Weights of a small transformer language model.
Architecture: RMSNorm before each block, no biases in attention or MLP, capped logits.
MLP neurons of a small language model. Each row is named by its layer, matrix (down: output weights) and neuron, and shows model dimensions 304-431. Each number is 128 + 32 x the weight over its row's rms, rounded and kept within 0 to 255. Numbers have three digits each. A neuron's up and down rows have the sign that makes its largest values positive.
After each neuron's rows, "raises" lists the tokens whose logits its output raises most directly, leaving later layers aside.

L7.down1094:122155166102109147146137141207156127154101128118112110162084077152099112132097142149108142112134069125109087150146204201142110134097125073115119094103181181119124094138082137109187063120162094157057178137139096184177172106189132120111108120132168133168128145148086066063156099146108071122126142134092101119140107099102138142100143139092166177100126101129126103102168162093131169137105
raises: " species", " disease", " dise", "Species", "ox"

L6.down723:115102122138151051100134097120088151103143093077121044152127214127169119124114145089084101074105168130113158184117093141099146136152178134196158109099132123183179153129120078181086174098133088104094095186133057154151148140115152092164097091164171105162080122136202110141123197100129135131186088071143106082121117116070117173127100116160136177144149156105170162115178092104096054079159
raises: " they", " it", " she", " he", " this"

L7.down226:149191109163181147138143096076077111107134075112130141121116172148130121124128085113185123171108154116141156163114122084146141142122161164086079168086222120115151092109088130140155081147122209145117052126121105105159159079156129129080130152140156089134213143159105135102109155150103116094153154142099122130141174058110064185053102129133107151131135096125128115111105123143155170177141
raises: "ly", "ises", "izes", "ized", "ising"

L6.down7:133166088118095113090156105098161137146154136070187077134121196160153148136127119143175162129121143170144163094109112122196103070165157102100094078104164138099129178172123093118135122056178152141125142093135150083144109117124117103170109155139192158127121097071169187126162137121117073133162099097131100120108148188162117117175126095176104166094134113178094098191133156160098156154129
raises: "ps", "rup", "rupt", "vet", "ax"

L7.down1024:093113105163146187106148097029113128150087122148146128204189089118094131120116085134126161180183120170149094120095107095148090098131120144142093104117090150150129106078123117107139148120132078170153161108141086163176181082104116132183207104046053142119115099144107132110128120152134059163122073167184155105131082143181145097068177138165156201162181094103043107131100149125106136130079
raises: "ilis", "ility", "ilit", "ody", "im"

L7.down190:106161099159175101163154167096130141091145158082100157130112101089133143105139089075131092137164113140118107151125139164204115109138086078131155114151142142134144187129117085180157175123124126204142165164089106076126123078115145083164126107125158116155143115144133082117103161170156116119128119076096131140068101114161172180149107165188091142126122133132171040125135150097149088135117
raises: "rose", "tain", "way", " Father", "cat"

L7.down1930:113099152101132196171116130086127112190157096132185089130112101169148119109104148092089070136131087119171131117093169169113106140151094093114116087115106092134075089133121055114131142088111125148162094150098123141097122092136188159156161095128119064097107126189112147151202117142101097119129098145140163137158098158103124184170193115097160150128115108131117053055140157131111105066126
raises: "ators", "ions", "ated", "ative", "ionally"

L7.down150:107190121132101075132160142061106141144130125155141161109086174169133087080132144106143186121114127153091132124145152052182123096160130200137118102188077179124139166138097128181145146165156124122119188162130132127163114083108077180157145172082097148114117123117110129055187163169121165128112135130140125183141157151143157112069087153161170171039144125113163092115133159146095159187113
raises: "ass", "est", "ear", "ester", "ested"

L7.down335:127123119110151119134175096100166170102210094153070076136058159067134160137140112097087108135170087101111130096139150071102139124114133143118176108077134113150115146071164160117121149130172146138130121146120090154160121129143137098163103173202092192204124149183128167137097078125161166141112133183137166187178069115141160170139166110102142101153096172102132089131094166179127128147171
raises: " of", " Of", "ially", "ture", "gar"

L7.down805:123118089138124162156052131111126123122107102118105144108199149118143176098142140096100120176096127131104128117144144149135127129127085108143063168120119165086142135141123121069135142120103151151110160157131158121123140130093111135077122149132191214081172117128088144119112082128067135115140143169122120033071128159176110155130060092131126085178192114118137160151147149140131127136165
raises: " War", " Civil", "risis", " war", " civil"

L6.down1878:111096124166131106164129102078071152127142150136118110102100191130133118090158154116156137171116114088147168139080151109140111139114105090111125091112119142151128121156103139114127113181140138109088111131080077155129079150133120082074115135144156183153131114145100154065149154069165133134140131118183127140054155121117101115118113154050053123159143142157148087094109140165097104084164
raises: "ory", "ored", "ors", "ions", "oring"

L6.down1048:074070154112161134111174122106130076155103143113159088112079050149076098122111110141165190120145133062084126062176096186115075119073131147142038153065117099092093121138086079113128104114189181098200143141177115093119143060127055092097143069082108149080177084130089146135113117104164097158088096116129160107110178114078139137110114126180123129167124151102152142101167080120065128112122
raises: "anc", "ancing", "ances", "ance", "anced"

L6.down750:109083138070119152162145167152103136104179140114075082097097003101109139119081154143087090031148153153072107117169119104101127118071106129103065180175133135114100204119121215138187122110129173140152133149116136109095119106162108148127084155115145149090112153114107140146138171145132142126173076115075167093100150099135153098126157098163128139130117157052086112071141117150139147113086
raises: "ance", "ances", "ant", "anced", "ild"

L6.down763:229120131152158151137133118073081118142160147155146144148134186130081120155148135093139090136088102140112165102116118087125151119143166121052077139157123140126079148095117076128153101152171115167151134124124127092174133107085120192106124177103096189177114102135129105141199172100136118129127133160172161117163185156155144150123149109119101130139172160122148110098076146122118155175161
raises: "ed", "ised", "ize", "ized", "ises"

L6.down563:130108098133098140103148145164183135138144144090127131130135134122053129205130128128135146149063058159140085091086102153132126102074151162103088155128121127160215075098089079118086135116098171139072140149129132144101144100146090087138162086150056182066148101107159139101130129170126143129123101138115149139194140122105163156129197167093108128164159113162143082205138101115164147143126
raises: " Billboard", " UK", " selling", " US", " position"

L6.down770:134169059147147110181146121095143140193114119123142118101124156118038118123097060172086130152160094152113098172129100116117118140091127190177079132129194142153100099188075136123133159073109137128249120147145154151125150135111146101131141093141193103128136079145092119148190153126161143115129126160087148067081132148107142156123213082154145106169143050184187061140151147121085100155164
raises: "hip", " are", " were", " such", "hire"

L7.down808:116146143125124136142127116170155120120133116188122089133124246126108139165168102119136085077139081171160098173073143123093144174122086113158148130124136166150134175139099093163171151095153070174092127136138116103077162165126167152095102075169114088107089114117052117108112135141133141167120121115095079149098221136091140104175076152151167124128139089108075095092147107101105139096082
raises: " or", " →", "active", " /", "/"

L7.down673:160122132113162148165109128111140170073139142117129097106096255156173147135110078137145072118141110126164109104150146118153217126110092180177141089104109160142128150058112173115176185152127101144086063125145144112158157164132165139176138098109114112165114144147032102146138164124092159114101172120105182090116147135115109084165120121142123143117160151126123176149158149134142191100126
raises: " of", " Of", "ased", "ester", "earing"

L6.down1968:053140130163168107138148126110120145077163102077125161107137164152135100095130106132068089126109131073119131136082147123126115136159127089120138132132132068125160078187151135086068108120138152095207128079090103168101148133151142137140177114139172125083175164196124136131145141162128118143112124076107135111111124055095088085086154104160135069180144101080110129178136134141091147110135
raises: "ual", "ional", "ive", "ionally", "ions"

L7.down1803:147145152159161152129121136096108106172133115160175108132176100124115115086107146099154150205143109096129187150158134144163124151114123164128142163162081129168099136088110105107112140139128142140125194154166159135148041140150143105160121143138121153152070171178137121165119160114148116165149162115134160143131134150125088098173128157177092123137150132120188100113130126167089091199189
raises: "ful", "less", "ome", "fully", "like"

L7.down1250:137174130122071159120149134095108116166115077104086103119176153083163074110096147078083189105080120139149101128122093085182090121164101154141120087088151141172147184144084129102159079170057182182110109138067150173067120120070107074142142135077144092147139183085089093105137163175067129138141081149130054167065138116120118155114099083138111129124095143141100108110103157150150125102151
raises: " years", " period", " era", " year", " seasons"

L7.down2003:161163133120128151124108088157100171138120094093173127149166053110104154149149095120170135155118098125144086129120141096156105120129087125125140135134137084120079130167123111097139132120135149140136133076085164129128153148095164122073107132177078141116178156104132092117079138125127113144142146158132114048108102116056157095129133111098100098159117172132164162092106174143115146130076
raises: " century", " decades", " era", " world", " mid"

L6.down1913:124123110074146198146107091140119142064159087104135171105081200168131082117123145163104107162109148170165144120109138115096074088165128100165102127138123169165089203141142156122128157140112084130034086082169114121152108166128138105101150156092135122126000120121124140136138159079158100039137101112141164147111174152187175167165101133129104152174099106105107115156121087135144112078133
raises: " them", " its", " itself", " your", " each"

L7.down993:166098128115181138132083129175128144137107207144127166117107103125101114117124095088145083178155103186134157126077118110182122073123121154116165140122114184156132112116135134156157162139057149125129099178098095132152135141090113128151196165157128152144121117089156096072086078112181106123074131123131127121147061180159107121161100217151144160199143134181109083125103138137109184125158
raises: " miles", " days", " kilomet", " weeks", " years"

L6.down927:196106164111113196142145148148110134083124111111124152069113130107086138125121106078179077118164131136129132134057129144124147143183153146122147085088116119139164123164123094149115135107114119117072140115124157167107217133156130082127096141141111098142159153068133114071143161154146143140108078144124131166182132100154108097130087100123112108107140134144119140110138096127096104189134
raises: "atives", "ational", "ations", "ative", "ation"

L7.down835:137108071156131139085190080146168157108141151124118164073081200127142141085111152181123173117129161103102113199127110100116088044124145128105118116125145129107089127129140148095167150165117160133103062129128158132138099158129140138150113091096144102147119152093107186134141160085072146121132104116191053097106156147136177135089110122137112173110120098153159110107152143094144120118164
raises: " away", " off", " up", "lock", " out"

L6.down528:015116109140131115130164107117114160103174168167101116131153197141101170107129083133108124162111123165111128104142165110114130117098073128149164094165152143111150133071138209083122174101172108230104143134095118120086120124134141090162136111110153131019132101094118055133197097189100107162127153144129121134113119136052174151162168070126115158067124138158131173100142155120095166137130
raises: "ran", "rate", "ria", "ri", "ently"

L6.down518:160135117088103153115152125128110142138199213138199103137148169202125146119106084166115101113076084119135083107090117132145165128142123123099166098113209144099167153106209119188054154117148139134160177073195107167088094035159184213086100112128125173040104125164139132091158141132104109166145115124107156139171120118109097175131134164116150180171090126093152113075135183138125116095107
raises: "ators", "ation", "ations", "ments", "atory"

L6.down847:032106109181160109174200125085127124163153089164089130108117255121131147117166060109078105103109134124099156076139110078168177155110142094122118141097122123150192118125139146173120159093100181172149113116130166131124117141116103158070101169170135133124161154150127143090060199108136141145133132142143177091155134046113055113080125161094161115095161160130060160155118141118157138063116
raises: "ened", "ness", "ening", "he", "room"

L7.down195:076141137088098166146126113122106119135103122076098078130094183119117133152142121121119135148045125110093122091165130110139183122110122141145108114153133157154162111178138116111177145117173108132106123159152191114155150072143109154132100097118176161153081152086159086126120126103074105173087168128144097109101124131077119144124131101162117110128146151057104147161152192150160190071096
raises: "ened", "en", "ice", "ener", "ening"

L7.down1288:147160159147102138100137119133187147092161143134081143089117147076111161115132109104147101121154123084140110096097114116158141134123126133123132133098171087210181140168152173147181096068149078118185156096090084172097163128087124115099129146111125109134138145143141169136127045080157190094129138142104121169094132156099157173146042097201094092091127094103160140164184200123135132126131
raises: "ial", " of", "ially", " status", " Key"

L7.down1731:115176192106097128147098092125176204155117122175149149168184255068143125142111069110107079138099038176120114073157109145129129117111062136123075132084103146120165109123196139147132109140182120122117156112141174105107071118112121071184160120135173126068136144087095137153125126085146076147098155157065198110143126179122131095140149126120137121124128132159108102130122063158145167167132
raises: "ze", "zy", "enc", "zen", "old"

L7.down1888:125111136075103247093106113075117137172102145112143137132133091121115136164119097087110070111126163115132104144164127101082138166129129144127097179174175116155198152086119123148083158235140173165127175078166152140083093075156148109105181156148144100118131121122117107085150126117103164125133135163114127099147146096138078143090131119143098115104163117116146148144137209139101092121131
raises: " February", " ", " November", " January", " September"

L6.down42:138130168128164106163105105094120090099131117148112143144116144113111133123146171126063156099176055124150191152232071095027092156229094144071146097094157173092132153151180139151202133142126078118135092074114123110142125161116133126110126097080115113145118065090104116150091105094125167108112215117132066154131134143114118134117149154133116153127143129119091100137153148149128116151118
raises: "e", "es", "e's", "ç", "le"

L7.down1181:073197145132128103194112097179140118140111135160124159124061128127117124062137144158132100183138104153149125164103067100177143170089179088214167201108158149132114103116123196149095091140098117089094158077138167118109116096109171157141132189175083091215123074118150052111064123113106172105144132163098083160195147179072177132148082102087154125141127168167176095097141148153065119111184
raises: " years", " centuries", " decades", " hours", " months"

L7.down1748:170147101167152169111190097170163156132161144158119161119085092132133119064141186145113186143090148128161146181051060180115132127095192090101085116201105095121186157205124148114099130148127160133143158152131136135078064136140139159104112067117098153116105127084130116118113163085097131113164088067131169131147128131158140158111089156135135138151109150145183122133142207112129076129089
raises: " newspaper", " magazine", " media", " publications", " mag"

L7.down641:078158118176143169101133077126094169108078143115112156113131076143074111159140153143189135151176137116162149101138087088134191183086098112143136126177097095145108126120125120135126162093166132149079106093164143085158100144168133121113076158156130083142091105179093083074140170128128148120177063082050123111172099073167174120156172130149142167107150093143135082146047068095067112109123
raises: " it", " the", " its", " them", "ile"

L7.down1750:119164135072152053176083047087088150156124142151124108103122134159129093165136121066168117158074174075142142157119188129127174141165140147102161177203065075179081128058139129107119148133094115102078082097099107137123171077100116176143087103158143136100107171165131121122085137111083058129122153191134160087135105121196110111160179097149171106156109154184107114112053117140100147142154
raises: " others", " many", " numerous", " finally", " more"